config = dict(
    n_head=5,
    d_mlp=832,
    activation='swiglu',
    norm_eps=1e-05,
    parallel_block=False,
    weight_decay=0.0,
    decay_fraction=1.0,
    decay_shape='linear',
    seq_len=768,
    dataset='wikipedia_en',
)
MLP neurons of a small language model. Each row is named by its layer, matrix (down: output weights) and neuron, and shows model dimensions 176-303. Each number is 500 + 40 x the weight over its row's rms, rounded and kept within 0 to 999. Numbers have three digits each. A neuron's up and down rows have the sign that makes its largest values positive.
Before each neuron's rows, "fires before" lists the tokens most often just after its 100 highest values on Wikipedia text that the model never trained on.

fires before: "0", "2", "1", " | ", "3"
L6.down349:474538457484444582440483466506510524507481497531521481477589509517533520502491475509512483482494495446446469495543517484472547473478491540403488422523498574579476557520557505463520532447595470477511514494512535407491522539430499542526506547463450514460561533570581452345515477508500500514552483376466468513459498556424512508518534502480579556422487533537469447506480497557514472575442

fires before: " | ", "% | ", "% |", "; ", " |  |"
L5.down77:549519431515485446500445521428505445437463478518512502531440425444453470547412451507534439468496529547500494487541491455499559477507531474540487487461544540532541487499516546540565510520455488540518495552551489521386512479476535492485529471476464485531554504566479512504540477522581447538560490529548483490540472501447489538480512534549467485508589514516542526546497466450566490467487

fires before: "\n", "\n\n"
L2.down616:498489487486438536424495453456458538457549472470512464484476475496456510530431535489447511531519583492526500513503487432532504512559460552609543534461543501557514515555492549526467486531417494533490459522410530489500489485442549538551470536466481473517572505562471508475483499469499577509451459510473476481501493517479429480544492482436569537467486483543492508518508512475499525473503

fires before: "| ", "\n", "|", " |", "% | ", "."
L10.down508:478474534550534471497503527478474526494460505449541485516509478546525455492436446537526577551484440539441455563593486567483503556519512498412504446486505538427516411531456415440576486474453502484495498502518548517502491487529555515542453534497476457527430505581534529462456495482465517446479484544448546531498490559512545490558535451490497487515535549463453597498525555426489449551471

fires before: "\n", "\n\n", " ", "==", " ==", " ==="
L9.down389:452504480522458485494534483487525548433519487477514507486494458427494572456458446506484496522471473452553476448496527503473448466560456575454513436541500507524486499565490523503519588433451457490542500542524448462498518493547583498466523459479436483532567549490513500478487458456493508530566487508580471453498499513526401503523503506484576466464472491502462559479516605473490524485484

fires before: "–", " | ", " Aj"
L5.down199:543480497592554566500485539528547493509494478473506511527526484503529511443499510535557384484492487504524457472529536492460543573499513502495480442508547486542520472563553577559467493444446523518522475524492491505551516521503491530395527504509528507535449596526516508512567492519567490501518474547497558555492557581550449484532423515488514483477472503586534515444469456470522504402544

fires before: " | ", " |", "; ", "; |"
L3.down432:458469409488483453476487424487539477515466488521539622522476486460532481480499504558461507497453526485495400505535502544565507486508467495462540493432542486523569558494439569508569494503492534526481445557555489457554541504491425473479463456482517556493567466547519513505523527489524525469444513507526541537525508494526447481510488466510462463462501498413475405560520490489566575531553

fires before: "3", "1", "4", "2", "6", "14"
L3.down453:461513475534481473505471505521456470530455490513481493433469471460423486474424535543452513439598512528495403461552454437502572498474540505412484518525515557510558442545501476505504383510464511523509450537583469453506523428491471529535462485501485495471489528530474447477595473466493480593521522540529532455526524557480527550499514433568508520537492495434404508521555509543552605529507

fires before: "0", "1", "2", "3", "4", "5"
L6.down438:528572502503420477506532469470589441501473537538577500506482439510409424450472448495538524496506535486539449529414520442427488517524577469456540423528494561518503467508535498535490442542523595483482465458529522497521499465489450539520438460451514497499437511457550499541551441477472546524501522521507474576503512522434525458463505428500464493560514481584523505475582469507510501482459

fires before: " | ", " |", ",", "."
L4.down413:458478433485519404480480512511509481523479515505517526532496483472547390480524446495505578484412529462523443532481493562497442397488473516492491492485460436534533485492466599530549499464493489535448506513529469453566553520492491545478466499509444489544513502516496511522431494547567520472404472561444565520483456491543534411562519502448486464472597478374521448530467454460438559515518

fires before: " | ", " |", "\n"
L3.down247:547506450492483474438536403508576445528528552550525596496507521500504502456506491533474523511437530503529480478440532497507469541484429473493542457474511482452550519475443561557553518496484551558506518509560566452618510541499410478446520483522519557565565519545536477522483509483507514528512426539544544535510432464508468472530444480515516511495541503426411419540537488473508504504542

fires before: "\n", "\n\n"
L6.down619:426502473490517467476504483477509472466517487518546519474541540478404453457504474494485511429523566501475490505511594506447467485469460546502514554477512498552487443410523468505502471555491538570454415544490570498498487501554523536619478455495485558442586569572467503561408453485493550501502519526485459584539545476488515473491546527420467516496494552486546542506504536504464496570491

fires before: "1", "2", "3", "| ", "|"
L3.down370:496479530475478480563513477534462554464476502399537466490481487476545488490563495495489551474450523582428466491402520502542340412538468470495487490498500544560419550517520466516493535477510562537425508480492501503498530422574464500414548523529465484548450542480521449457505469471497527466524499498417556504540536458542460534487471545454537552506477494534501485538551540505480539534474

fires before: "1", "2", "0", "6"
L5.down153:455430497464483539479526480555469527502524520482464479530485411531528501499532483493480462492502498498486524629456466489531461484481480490494543449503499501511495541611456471501469523506504475478463500581437613522465473485494521499472545536536494505523509495558555427508536481573455512451452495555526456522418432466463517452449448477524432538477518523503507465497498538466557494531488

fires before: "\n", " % | ±% |", " % |", "\n\n", ": S", ": C"
L3.down562:552574548532453532495507592594529463531551548572482541466457516500485473556431505475460513519463554465539531456472449421545528502453471546435472512506496511540430517499448512493508416531494545543483557451502464441524504488444503474462524492507476470466563502499516426493431466518559565518527459535522510493455547544444452481502546532512434567459477452559558466507555485504520554423554

fires before: " | ", "3", " | —", " ("
L6.down436:511493485453497504590491505441435566504459439444472416488419513561499543552559465440473486530508522455517489489469467502535613437497442467455454452463399500459513471511537517517508538534508449526502560478495533577482561562547516502486449547480471472417521517478473526467522487513484504499511520509544537510548441490523525488497548482452492530413497504539491494490384518451514494495437

fires before: "0", "1", " | ", "3", "6", "2"
L6.down512:466529580536493495539465519517468562579475473551541493550500444513474469521574529513513476462543416415483496492493536498584552441497450561533431486479514484568527521559501484458528457518539510472416512505460490496547494505457573514529510473517504478555519462536468513532517541564532451501510539593514521509418502486430487513485511448454525540462485472418502437547479521458520558566513

fires before: " | ", " |", " | .", " | +", "2", "0"
L6.down829:489582522498531472530498472472526430558491502526517434569519453467488529509489443514521497530490513546542552514455530477523508568525620482447491470513485527586537464450518477475518387494537505526492523558505466528551519499482456578435485495450497466501489467524480522575518439504515531483429430512439534477589540522550524500551512488506502494551517507575481465482548519455454455545503

fires before: "1", "2"
L13.down20:531546508505549533523476478487490495547461473487463549498439486456536534521504540456516458495469538509503516499498458507462421449573534540506516533549494538479483550466488468517529431509558513561527481509415554565518541516509499489412488553534555445464488551521480478475511490467459497487452501436477517593439522523508501474436530527499572475403414467515496520455492472539535515522481

fires before: "2", "1", "----", "994", "A", ", "
L7.down823:489539504498485488511517438436483514461511530442563428495473541540570518484500497450489441513548408450467491516449571448505523530509463438501519476527487562455516470493545464458564505500475449526515459496482403441516499545538479528452470522526499473477460491495470464487516475520545483529528541531518536476557517620524468543492406464433512540423486512509458495601470451456504514553505

fires before: "1", "2"
L2.down299:511460456522440482495539431502472502514447524498478527548440473558488492422450483502500551438509528525450438550514508555540460511517537525483468550547425496427473541477502481486434548519493477509431443527514551442450487543521453512436472513520468530447491496561467528538531492547508513450488520492496472466519494536483561454527492529510478483505566489446525562523560553531525595531591

fires before: "0", "1", "2"
L7.down771:502544529523522499450572457496433506481473537456468467494528507546488515474440554486457535532439465523512442530555547539648470468430521547493494604485548542528558549495537439478468512454506470512513460485495554404529502511588439543474508503503552474448547478466534533517492506482506403560436498532507480540502636443503522467475552524554530501497474490548502505470534437531504503605498

fires before: "\n", "\n\n"
L10.down677:489408524442489504439495497492510506508580559491527539435521510496475512502489509468423632538514507511489470538432453434531511480555545481470446578524498486409507477479507451479495565524463528539535515523507456509501588531547514543537474480592532494442433535517461476507475554429579478569450476489499515513505519563509513471503573480553535458522474470512419484530510443496456564502508

fires before: "5", "6", "4", "7", "3", "8"
L13.down554:448447471517526490469479548528521451529492432514501503499501484456482466497472494433492478496453447512443523502484509478519494427494533582566476521464517505525554574413523511500535481540515529524489495443490569504497545479474524423541497449515552509505443553488475508547493545463512468540505517493423447511448574528466475539529545437542522491457552449496555449524527431511495518515488

fires before: " | ", " |", "\n", "."
L5.down556:490500528538551485508541456485535504518452407493503427496504525447555463491545468510545515510500447497468541559564547442516422568549560485529427472556502520494456546494496537529474552534456486521478477450531506528578577470495505512509515490404527464553542515540479473561560472573481484512442527568527455423476528480531525527547562426410529499531553512457385486559472500493538547488520

fires before: "0", " | ", "1", "6"
L9.down411:478524547500494498481480492490557517527451579524517484565524398502488469473546471628506483494463510483514551539516453458488531493523483541495581424463446521488474471557507500471512519469510558472426519546510481441495584524473532476495539553451478452505571503484545505481515480532514539492459536477443536530518571480443518529460558496594428555453500532556521476536437425527553496469462

fires before: "1", "\n\n", "2"
L13.down469:478498548529532414492501465465509527546509530556427500438507457552446512525516494512491499435517551487488430547450492510471498546467548459491528499497531534552508553522470456481452459516479522497468478432501535571457495485593494505443506567461519490528554472520489435473429535524523513518531508517527578499557409536478489471521499476590474558551483455521550498534482499530498482466462

fires before: "1", "2", "\n\n"
L7.down17:525496548474521481472506499515415523513474522432496520522471478495485543553445522428482530468503541504487497537551528448562484479448514477475542450570531493503520541451415455496537517401541478512482445455511543509476536567539502518491585533425439491476498525522479488552518445531554518452480514456530475501531561506501476415572451520419507526412484568470495465487470488498495462504458

fires before: " | ", "2", "0", "1", "3"
L6.down605:446576522443461515513509516455526497495470464401573502459458535537504531539407559586514428492507490478474556481501549536550450548538498498467528498521585510479479547563503495460520501470517486517478513462482493543449528530498562464511524572518461486492466563441544442452468519537505506528536559495534605488437483483526535477533483516470488480471491450538453500472458415537475538465474

fires before: "| ", "|---|---|---|---|---|", "|---|---|", "|---|---|---|", "|", "|---|---|---|---|---|---|"
L4.down697:509459503531511486522511455412532536426552563424518478526457483505422512492518454457564547446467433463402466443439505512499510573498466525472515486512545432436434470507465487479496507607508451562518480538542507437478519445549534460443506484426460528569547451511444502540547369543524513518499522475528528473473458501512556459509479491538484515502530512474547489486462538512521482470474

fires before: "\n", "1", "2", "\n\n", "01"
L10.down28:460460592479478479565430522473532522481508524571537507442503556590458454506482476497505565450475477509431541515540514512522451507515488521501472499479488457449472517470495517541486491519482521488452558468508485452520508502579505540472545494479467542488510502537555514468548493465478545512545523458506515552509512539522528502508530517538517508568403532584453464485485473461536500519496

fires before: "\n", "\n\n"
L6.down335:450486484438506534495419476485480553478462484485532512450467480544503492472447512537510541522567514472500497531494517512519489446509496415498546513513551542490466499488495423463562512488418526492561570492472529476555522433436539501495519502483567504518405521565427542517498485608538578496514430477526485497502524520576496472533605513550494545510514458531470522534540521523441472551427

fires before: "| ", "|", "| Win | ", "| S"
L2.down345:497549482456399553472589519427516505491614564506488498446473541510533446472478561577499526468409520547501515469536506448512507508544472541469474427499530480496474525516454485441473493432465530461507559462547533483519455441542556509399589505456490491476524540573522473541518551504536472440491437437490546470448552552474548533530479505504466565465556504468465568490473534500509453552466

fires before: "\n", "\n\n"
L2.down25:469512491461532493480578465477406529526482506483494528461511446474489482517569472475526501514541534456482463486410535529524549451472509504604504525520504441487502519505470443422431463545455529461438460429455459545537492524479470500500447487517444546510479545479482518513456596473477547505478515574510441518446498540531489459403487483531536504567439497483424489548570515449468524554487

fires before: " | ", ".", "–", ":", " |", " |  |"
L4.down8:501425484471492515538523466502561453496510523505494559473410532441506536518545501536556544487484540505458462485471571499525525515490557545480448543446393506557401474504405460512518458377525468505386534559490464487510558439416481549450508510542468520509504457570494497543440455489529529499529569539470500414536490507538480524485482457518504475499462468415430441473488558477497513471506

fires before: "- ", "| ", "|", "-", "|---|---|---|"
L5.down136:503538509481505501515491484498527516551453500563516514505491517504473491478528422507528465543545549471389479548509518483498453570486500506489537501478504495545521413395485459485568521493508476509543580434547555540473472506463569535502532557364518541548510479569414459476543526536550514343483512508507540540448490486497494507514538516505484560525574478461498404501585511505495489527469

fires before: "3", "4", "9", "7", "2", "5"
L9.down205:501493510595464429520456427507484453543456449494564496514494510565534458510504540482522508472551465539541511474476634496541507503536497483504488516540492519477480464542493576509485495501505472532478447586487476445418468430536550532489436486504463544488471487452484508514460482470464493425464567543495557485545539530480494495503525458533526568488440497490572467484467494534489497548592

fires before: "2", "1"
L3.down35:468580475488515507537505496535549527512442511528490535521483439485406560472427484480514486486432512519514540589444528474445556548504470527416569503489436579505512506496548498475526470477520527497419461522507440508462495503489480507419588449437549511537585491466460547475474530419461559539502449569489493496531471491547462448487476544459507520492498466507571494586506498450439462473476